{
  "n_layer": 11,
  "d_model": 384,
  "n_head": 3,
  "n_kv_head": 1,
  "d_mlp": 2048,
  "norm_place": "pre",
  "positions": "rope",
  "init_std_o": 0.0,
  "beta1": 0.95,
  "warmup_steps": 200,
  "schedule": "wsd",
  "decay_fraction": 0.781,
  "batch_tokens": 65536,
  "doc_mask": true,
  "dataset": "wikipedia_en"
}
MLP neurons of a small language model. Each row is named by its layer, matrix (gate and up: input weights) and neuron, and shows model dimensions 128-223. Each number is 128 + 32 x the weight over its row's rms, rounded and kept within 0 to 255. A neuron's up and down rows have the sign that makes its largest values positive.
Before each neuron's rows, "fires on" lists the tokens most often at its 100 highest values on Wikipedia text that the model never trained on; "fires in" lists the words (lower case) most often at its 100 highest values on Wikipedia text that the model never trained on.

fires on: "1", "ide", "ant", "c", "-G", "ene"
fires in: "1", "decide"
L5.gate1161 [136 160  98 123 128 129 103  74 153 131 152 162  71 142 118 127  98 126 122 141 115 118  83 136 121 112 167 141  98 121  50 118 123 120 170  86 112 176 106  75  97 155 150 103 125  98 110 128 109 145 105 174 149 159 169  93 147 161 214 118 131 151 108 128 101 135 129 155 125 105  90 120 174  94 143 137  74  91 178 133 141 142 145 143 127 144  79 168 187  65 184 168 126  63 101 125]
L5.up1161 [194 120  98 136 106 115 101 130 128 179  90 152 148 111 131 189 140 139 165  93 210 129 127 135 147 118  72 133 124 160  88 126 123  86  86 161 179 169  79 127 105 169  69 132 131 160 134 165 121 102 105 188  89 111 103  90  86 120 108 142  83 145 131  87 112 150 111 175 137 131 129 144 157 127 216 110 128  39 148 132 149 115  42 176 117 123 132 152 199  92 168 146 154  86 126 102]

fires on: " at", "0", " at the ", " at the", " joined", "1"
fires in: "the", "at", "0", "joined", "1", "with"
L6.gate692 [138 132 140  79 141 145 119 130  70 130 117 128 140 148 129 112  83 187 123 111  80 166 147 117 119  62 151 117 106 148 154 150 104 171 111 144 134 207  85 116 141  86 115 105 158 152 122 193 141 155 131 126 174 137 119 130 164 144 167 138  89 121 103 140 127 132 118 208  90 177 131 123 149 111 186 151 103 154 164 142 134 159 134 139 133  95 131 121 159  76  92  92 126 175 136 123]
L6.up692 [ 67 106 196 137 148 166 145  91 109 148 120 143 115 159  99 114 125 139 121 169  90 136 101 176  96 162  71 100 117 121  89 123 132 165 130 157 119 150 116  89 114  85 112 142 118 160 157 106 163 144 106 137 123  76 132  88  79 123 148 146 149 119 104 149  87  90 142  72 113 163  90 150 101 140 164 130 145  85 100  88 154 106 102 102  98 137 178  91 152  92 141 163 118 136 169  95]

fires on: " of ", " of", "3", "ached"
fires in: "of", "3", "attached"
L6.gate1247 [137 161 141 142 165 131 167 136 157 151 107 120 200  72 145 139 114 103 126 114  68 138 115 131  88 135 129 140 122 193 154 165 130 138 126 164 158  86 146 114 162 149 192 149 115 151 116 106 126 100  93 134 116 101 105  89 127 119 153  99 145 145 157 176 112  95 132 149 205 161 133 177 116  79 125 108 170 126 132 143 177  89 149  42 126 133 108 170 131 111 163 184 150  81 145  71]
L6.up1247 [120  95  77  89 115 118 149 104 143  99 185 119  98 134 119 113 165 116 153 145 101 119  90 120  90 141 138 139  79 172 102 116 129 146  91 130 152 153 157 138 169  85 103 133 151  93  94 146 151 143 111 143  80  70 148 189 132 198  95 120 135  84 168 134  85 138 138 115  90 148 130 126 133 156  80 117 153 142 149 126  98 101  78 155 115 108 138 190 130 151 144  98  76 162 179  78]

fires on: " on", " on ", " on the"
fires in: "on", "the"
L6.gate625 [166 109 159 103  93 140 145 111 110 133 102 115 150 113 107 112 122 132  70 165 104  99  64 159 144  99  96 162 167 180 202 137  97 109 164 148  58 114 103 177 126 130 136 100 124 114 115 161 129  96 131 159 103  50 113 167 175 133  93 107 112  76  95 135 123 129 119  80 100  49 222  48 154 177 101 171 101 133 149 153 127 167 135 100 147 122 129 172 148 109 170 161 126 191 135 120]
L6.up625 [ 82 151  86  99 129 147 119 176 121 142 146 114 178 187 103  88 103 173  84 102 140 110 131 107 139 178 123 159 188 116 122  82  68 109 120 136 131 148 139 120 154 188 154 128  88 102 178  78 122 133 126 163 129 115 172 145 127 121 117 141 110 126 136 147 105  83  76 175 116 116 168 153 143 158  77  91  87 154 142 159 159 142 156  94 137 110 133 140  93 109 111 109 125 154  89 171]

fires on: " has", " have", " had", " In", " can be", " are"
fires in: "has", "have", "are", "had", "be"
L6.gate1906 [122 144  87  69 140 143 174 164  63 123 117 146  81 117 120 111 168  84 183  96 146 166 137 105 158 139 110 132 135 155 170  94 167 121  98 111 152 140 143 126 143 171 125 126 110 134 159  91 137 133 143 126 105 138 113 128 136 129 149  63 160  61 150 191  99 169  90  84 112 151 136 145 159 138 123 132 113 121 104  95  38  99 125  56 147 133 133  83 225 116 105 131 113  93 148  74]
L6.up1906 [ 48 168 151 132  89 152 122 110 150 148 133  99 153 200 103 187 100  82 155 163 166 118 176 154  86 126 129  46  40 114 126 123 159  99 115 168 128 134 174 128 118 162 158  79 106 129 159 106 207 164 104 129 149 131 123 171 129  79 101 108 198 113  75 105 133  81 135  86 113 127 106 160 158 148 140 185 157 130 155 138 113 100 128 153 146 189  88 108  80 130 183 122 144 125 111  67]

fires on: " had", " who", " has"
fires in: "had", "who", "has"
L6.gate1267 [124 146 110 126 121 104 143 134 188 137 172 163 130 133 108 147 116 118 117 171 138 108 135 151 139 145 191 189 142  92 118 119 163 118 138 123 105  84 149 141 104 146 107 165 167 134 164 163 101 121 124 102 123 178  72 147  63 137 159 159  83 127 175 141 132  92 101 114 167 136 106 140 172 129 181 192 101  91  51 184 128 118 169 157  72 139 136  68 117  82 146 120 133 113 138 138]
L6.up1267 [134 138 146 151 152 131 164  96 117 112 139 116 114 133 121  89 119 105  85  83 107 141 127 186 217 112 124 165 163  66 104 118 117 100 143 149  89 106 166 144  78  85  78 160 209 173 143  84  96 169 103 115 110 118 158 105 171 181 148 154 120 138 156 113 113 126 174 152 107 117  69 121 150 148 160 146 155  82 162  85 120 177  98 121 132 196 150 104 138 140 163 206  92 102 109 119]

fires on: " both", "oth", " it", "ain", " between"
fires in: "both", "between", "it", "main", "there"
L6.gate480 [184 143  72 177 159 127 123  93 145  81 150 117 100  95 160 125 147  91 162 118 174 148  94  96  53 127 118 171  94 140 153 151 129 137 115 144 119 105 159 140 139 111 112 137  71 109 128 119 134 168  53 124 122 156 152  96 135 143 188 195 139 108 110 164 136 143 161 120 140 126  72 102  83 111 179 152  85  89 117  92  57 161 148 116 155 200 135 151 116 140 108 110 115 134 183 172]
L6.up480 [138  69 116 123 162 154 103 160 155 125 180 115  69  89 101  99 154 109 150 121 135 159  89 140 115 131 145 138 166 132  83 162 156 188 132 165 177 138 122 100 150 196 178 132 117  46 170 180 134 161  96 163  83 104 107 111 132 154 145 166 130 134  81 130 139 172 162 134 114 137  95 143 132 125 108 147  95 102 122 114  79 114  77 126 104 131 116 174  82 119 106  98 108 147 172 132]

fires on: "oth", " times", " example"
fires in: "gotha", "times", "example", "way", "year"
L5.gate1951 [119 171 133 114 154  75 102 150 147 176 147 133 118 125 201 153 109 110  70  68 115 103 139 112 149 152  50 117 161 139 180 117 162 160 112 114  92 119 137 152 105 114  98 141 118 155 133 138  75 140 202 129 122 137  90 143 130 184 101 111 150 130 123 123 126 187  94  80  98 161  66  81 143 117 173 153 132 113  59 157 154 128 128 169 127 160 195 102  97 177  53 134 126  47 140 140]
L5.up1951 [ 72  88 106  74 132 104 132 119 124 109 186 113 143 116 200 171  85 150  85  70  91 119 191  98  98 150  50 120  72 168 122 114 137 136 158 162 124 116 142 175 134  68 128 133  94 150 171 135 140 136 119 114 148 107 125 122 136 203  84 126 138 112 134 146 127 151  84 152  78 140 137 113 179 141 127 121 122 108  91 143 151 120 103 135 161 136 159 151 142 147  63  74 120  86 125 149]

fires on: " had", " has", " regard", " start"
fires in: "had", "has"
L6.gate1721 [197 142  84 151 119 168 177 183 127 148 162 134 119  87 116 159  71 226 139  87 101 142 183 182 106  91  94 154 182 134 165 104 132 129 126 111  79 137 157 135 106 112  65 147  95 155 100  96 155  89 159 195 125 120 129 140 152 120 166 120 163 113 146  85 137 180  96  69 144 136 163 141 110 192 156 159 162 115 132  89 153 175 118  99 115 109 123 130 115 146 128  69 119  84 121  56]
L6.up1721 [155 115 147 105 134 100  69 171 143 108 142 133 129 135 125 135 128 157 113  94 129 160  91 188 123  73 107 103 148 138 147  94 156  99 140  93 118  73 131 142  49 104  85  85  99 149 159 113  92 158 211 128 100 111 104 112  61 144 161 106 126 109 139 137 140 177  98 125 104 171 152 129 109 142 133 158  95 135 122 123 168 143 138  82  90 196 136 139 108 148 125 151 146  73  99 114]

fires on: " On", " on", "On", "il", " upon"
fires in: "on", "only", "upon"
L6.gate1660 [ 93  93  73  88 108 135  78 102 127 182 152 202 159 190 113  82  78 116 144 139 119 120 106  68  84 166 142 119 136 107 101 189 145 129 122 154 148 133 135 146 161 124 144 104 158 164  98  83  58  78 164 120  66 121 150 141  96  85 113 121 139 178 116 148 150 122 173 136 102 129 143 117 163 187  84 100  99 133 181 200 123 125 154 142 143 106 186 153 115 142 120 130 127 164 141 118]
L6.up1660 [145 115 116 133 149 140 150 116 112 123 147 163 118  83 102  50 118 179 124 112 122 146 104  85  69 139  53  87 155 154 139 142 145 166 101 154 126 194 148 139 121 165 138 109 171 140 156  68 155  89  86 148 106 121 138 126 150 123 149 130 130 130 157 194 153 196 140 125 161  93 103 140 154 169 117 172 110  98 116 103 161 163 193  92 144  73 177  94  70 177 135 110  90 182 127 205]

fires on: " on", " on ", "ight"
fires in: "on"
L6.gate1370 [118  78  77 103 182 172 139 102 102 192 135 146 103 166 170  81  95 149  79 126  91  90 121 143 125 162  79 142 129 108  89 114 184 108 131  90 110 139  81 185 161  96 180 167 115 150  80 106 136 108 126 165 153  92 114 169  60 188 141 135 115 103 105 135  43 134 193  44 117 123 130 102 216 147 110 117  88 114  98 136 123 115 105 169 142  83 211 108 195 170 125 163  98 100 162 161]
L6.up1370 [177 171 141  94 175 161 134 117 162 165  68  91 152 101 106 113 152 143 118 115 170  98  82 135 137  83 166 137 127  88 151 174 101 140 119 142 126 120 185 117 137 165 118 154 139 146 166 111 142 112  52 105 218  95  92 141 155 172 135 158 109  97  97 104 125  76 169 148 210 119  91 160  59  88  97 101  95 149 111 121  65 102 135 213 111 147 157  94 162 111 149 159 157 140 136 133]

fires on: "oth", "at", "oin"
fires in: "gotha", "goin", "qatar"
L5.gate2017 [177  77 148 109 110 137 137 119 101 108 108 156 127 130 179 106 122 129  60 118 181 140 125  94 119 113 186 142  91 178 219 127 112 172  94 134 172 170 154 203 114  81  81 119 122 141 102  86  77  94 124 131 191 110  87  69 106  92 168 165 189 107  94 141 134  98 150 111 137 146  73 180 130  82 108 137 104 163 118 142 122 167 117 126 152 149 167 163 117 118  99 152 143 185 197 153]
L5.up2017 [100 144  89 161 114 123  79  74 117 159  87 151 101 158  92 124 180 108 140  76  97 114  99 164 135 182 114 146  48 159 173 100  89 113 166 120 142 148 171 156 117 112 174 178  68 107  65 108 122  93 123 148 197 143  38 170  95  99 130 145 176 153 121 143 117 125 128 128 151 151 134 140 122 124 122 121 157 175 168  91 153 123  67 139 191 144 114 110 126 114 110 117 119 132 151 116]

fires on: " The", " A", ": The", " of The", "| The"
fires in: "the", "theater"
L6.gate1540 [155  76 159 115  62  98  94 140 127 207 133 106 116  90 159 116 106 165 159 101 195 126  84  87 152 120 113  91 119 152 106 106 143 146 132  66 117 150 135 124 129 145 124 122 158 168 112 160 126  78 118 110 150 172 115 100 103 143 127 147 121 100 138 119 128 123 120  82 109 149 126 122 134  44  87 101 171  85 155 127 144 137 117 142 112  72 107 185 157 174 103 161 100 106 120 164]
L6.up1540 [104 143 143  75  91  71 164 129 193 161 153 106 182 106 146 128 111 133 136  59 111 114 111  55 133 146  69  82 153 138 136 155 152 158 176 115  80  37  59  97 121 123 190 135 148 166 108  97  82 179 121 154 119 165 137 147 125 151 158 171 180 103 120 138  85 136 166  98 108 107 136 139 106  85 110  64 112 115 139  86 159 140 129  98 132 147 144 181  99 139 138 113 139 134 148 156]

fires on: " by the", " by", "ed by", " from", "ed by the", " to"
fires in: "by", "the", "to", "from"
L6.gate1728 [139 121 103 194 130 162 129 150 104 106 120 177 157 135  79  78 144 113 130 102  64  96 128  69 116 173 144 121  80 144  84 135  62  60 110 156 100 135  98 186 128 117 144 107 168 161  93  97 154 139 173 111 144 112 129 125 154  80  96 126 100 120 138 149 116 147  55 126 114  95 137  87  78 123 184 113  42 141 148 132 144  26 142 108 204 108 219 109 163 135 127 140  87 155 127 191]
L6.up1728 [171 163 121 116 149  99 113 124 114 143 185 132 181 153 143 105 145 111 121 149 121  71 192 130  98 147 174 156 116 164  85 125  89 139  92 136 118 124  87 161 152 168  96 144 175 136 162 121  78 150 137 109 156  96 131 126 113 143  98 117 118 132 171 152 126  49 138 158 141 109 136 126 130 148 131  72  88  88 192 119 160  94 122 173 136 129 108 126 145 124  96  98 216 122  85 146]

fires on: " to", " to the", "ated to", " with"
fires in: "to", "the", "with"
L6.gate735 [151  96 106 139 161 172  84  25 163 161 178 168 156 161 109 161 200 134 117 117  87 171 153 140 131 130  95 115 129  73 159 182  88  86 132 144 184 149 135  88 148 169 128 145 128 143 100 152 105 111 131 160 136 151 154  86 115 145 128 106  94 131  92 123 128 139  85 185 143 161  92 117 182  84  95  91 148 105 146 158 124 228  57 124 207 156 136 128 110  94 163 115  68 166  99 137]
L6.up735 [151  81  91 108 166 137 151 100 129  73  69 185 150 116 145 106 100 128 102  81 179 152 162 109 117 133 167 148 117 110 139 123 160 138  93 137 176 129 136 160  60 105  73 170 107 100 101 225 107 126 171 113  81 148 122 122 105 186 127  76 151  65  97 148 196 103  97 147 173 114  35 129 118 114 162  62 110 174  95  88 132 143 183 154 148 147  88 146 184 181 149 120  62 193  98 166]

fires on: " by", " them", "ed by", "ot", " By"
fires in: "by", "them", "cannot"
L5.gate1776 [178 114 134  70 175 143 182 102 113 114 154  85 127 102 106 113  65 120 142 162  90 102  82  83 170  88 113 136 137 136 159 144 163 114 165  93  84 137 116  85  76 159 166 130 101 171  79 133 100 106 105 160 120  88 126 107 111 160 104 121 151 123 187  89 149 122  89 116 180 117 107 126  68 128 105  89  79 147 113 149 116 134 118 135  94  83 120 162 141  63  91  97  91 158 138 133]
L5.up1776 [124 163 168  71 127  63  80  98 164 127  79 114 177 148  69 155  72 158 138 123 121 107 173 112 112 124 164 115  92 116 152 101 141 151 116 135 135  93  79 109  87 157 159 116 163  95 108 165 138  96 149  93 135 143 181 115 119 163 208 147  88  95 141 142 130 140 130  50 139 133 126  91 161 145  87 106  63 152 136 142 136  89 126 135 158  53 126  82 205  63 159 133 150 114 153 119]

fires on: "0", "ast", " rank", "ts"
fires in: "0", "rank", "cast", "pts"
L6.gate241 [128 101 111 147 148 141 152  92 161  98 123 177 109 124 122 166 121 115 191 106 148 102  95 116 163 120  93 200 137  90 157 108 120 167 130 138 105 113 137  82 112 113 151 167 140  84 143 109 133 106 137  80 174 226 120 135 159  88 135 102  98 114  78 178  94 109 144 147 119 119 136 140 103  95 121 152 137 138 123 119 110 122 218 115 158 121 179 114 157 111 143 142 177 155 142 128]
L6.up241 [ 83 150 123 129  85 184 119 119 173 130  85 135 161 145  74 137 147 125 103  87 114 134 105 139 157  97 140 174 132 137 153 133 124  93 163 149 140 134 141 171  84 130 190 166 115 168 158 135 194  73 182  81 144 153 126  99 114 111 145 126 125 146 155 140 137 137 114 115 112 156  83 137 158  79  86 136 128  79 140 127 126 105 173 100  93 112 175 107 135 116 103 173 131 117 120 165]

fires on: " the", "ed the", " its", " their", "ed", "ated"
fires in: "the", "its", "their", "his"
L6.gate1368 [162 153 129  88 132 160 147 115 169 110 143 112 104 176 144 162 103 169  82 106 134 138 155 133  70 174 166 191 136  85 147 106 120  99 107 150 129 111 134 210 137 108 156 106 148 109 121 176 118  73 164 181 106 177 124 138 149  79 148 117 120  96 105 112 175 141 109 150 135 156 104 120  98  87 107 179 164 159 107  90 109 135 131  99 154 114  40 151  94 116  96  94 143 134 191 130]
L6.up1368 [126 155 175 119  84 112  91  85 148 138 127  80 118 142 135 175 159  93 126 159 144  59 166 118 181  84 146 139 152 117 104 159 146  71 155 135  75 155 156  99 190 100  90 126 150 147  95 183 115 125 113  73 174 121  91 128 135 118 119 142  31 121 100 196  66 112 210 164 150 189  95 197 107 157  74 111 158 125 105 131 119 132 146 163  82 149 122 130 175 100 153 142 109 145 150 113]

fires on: "0"
fires in: "0"
L5.gate1925 [157 126 103 154 156 168 141 134 180 135 121 136 146 108 157 168 105  83 190 157 107  93 112 133 100  92 115 155 133 143  97  90 164 166 124 129 127 110 120  67 104  98 200 118 151  86 151  98 165 160 145  87 144 159 106  62 127 136 108 110  81 147 157 106 152 113 241 106 118 148 160  95 165 101 195 182  95 174 197 174 205 143 141 130 103 154  95 105 104 100 128 112 165  98 120 138]
L5.up1925 [132 117 137  85 119 136 157 107  79 130  95 138  86 143 108 135 168 151 167  98 106 150 116 129 177 141  91 150 173 132 158 142 145 105  84 110 145  75 108 135 149 146  94 111 122 174 154 127 118  65  92  78 164 168 153 161  79 190 115 114 120  96 185 189 137 160 139 121 191 111 123 138 132 110 139 165 123 139 107 131 151 179 114 111 141 124 158 117 183  90 161 105 152 153  95 161]

fires on: " to", " used to", "ing to", "ed to", " to "
fires in: "to"
L6.gate362 [ 87  98 153 115 168 118 128  74 139 108 121  55 164 130  94  91 143  77 136  93 142 127 131 160  98 130  76 186  83 159 131 139 147 127 179 123 133 110 148  96  96 126 146 162 180  67 148 186 105 156 129  85  70 120 123 165 127 161  97 183 167  97  77 126 106 119 103  74 103  89 113 153 132 151 155 151  63 130 173 152 131 130 122 162 158 146 135 129 134 167  63 179  98 124 124 131]
L6.up362 [133  48  90  81 158  77 160 133 116 130  96 132 144  99 159  79  67 145  85 106  72 125 120 151  54 155  73 157 116 135  89 143 130 113  97 135 112 128 135 167 162 157 157 128 105 144  88  80 171 153 162 112 132  91 131 114  83 163  89 122 102 118 141 169  79 100 101  83 127 107 134 109 133 136 128 154 121 155 120 109 144 103 175 118  52 172 120 148 134 125 106 168  97 137 141 154]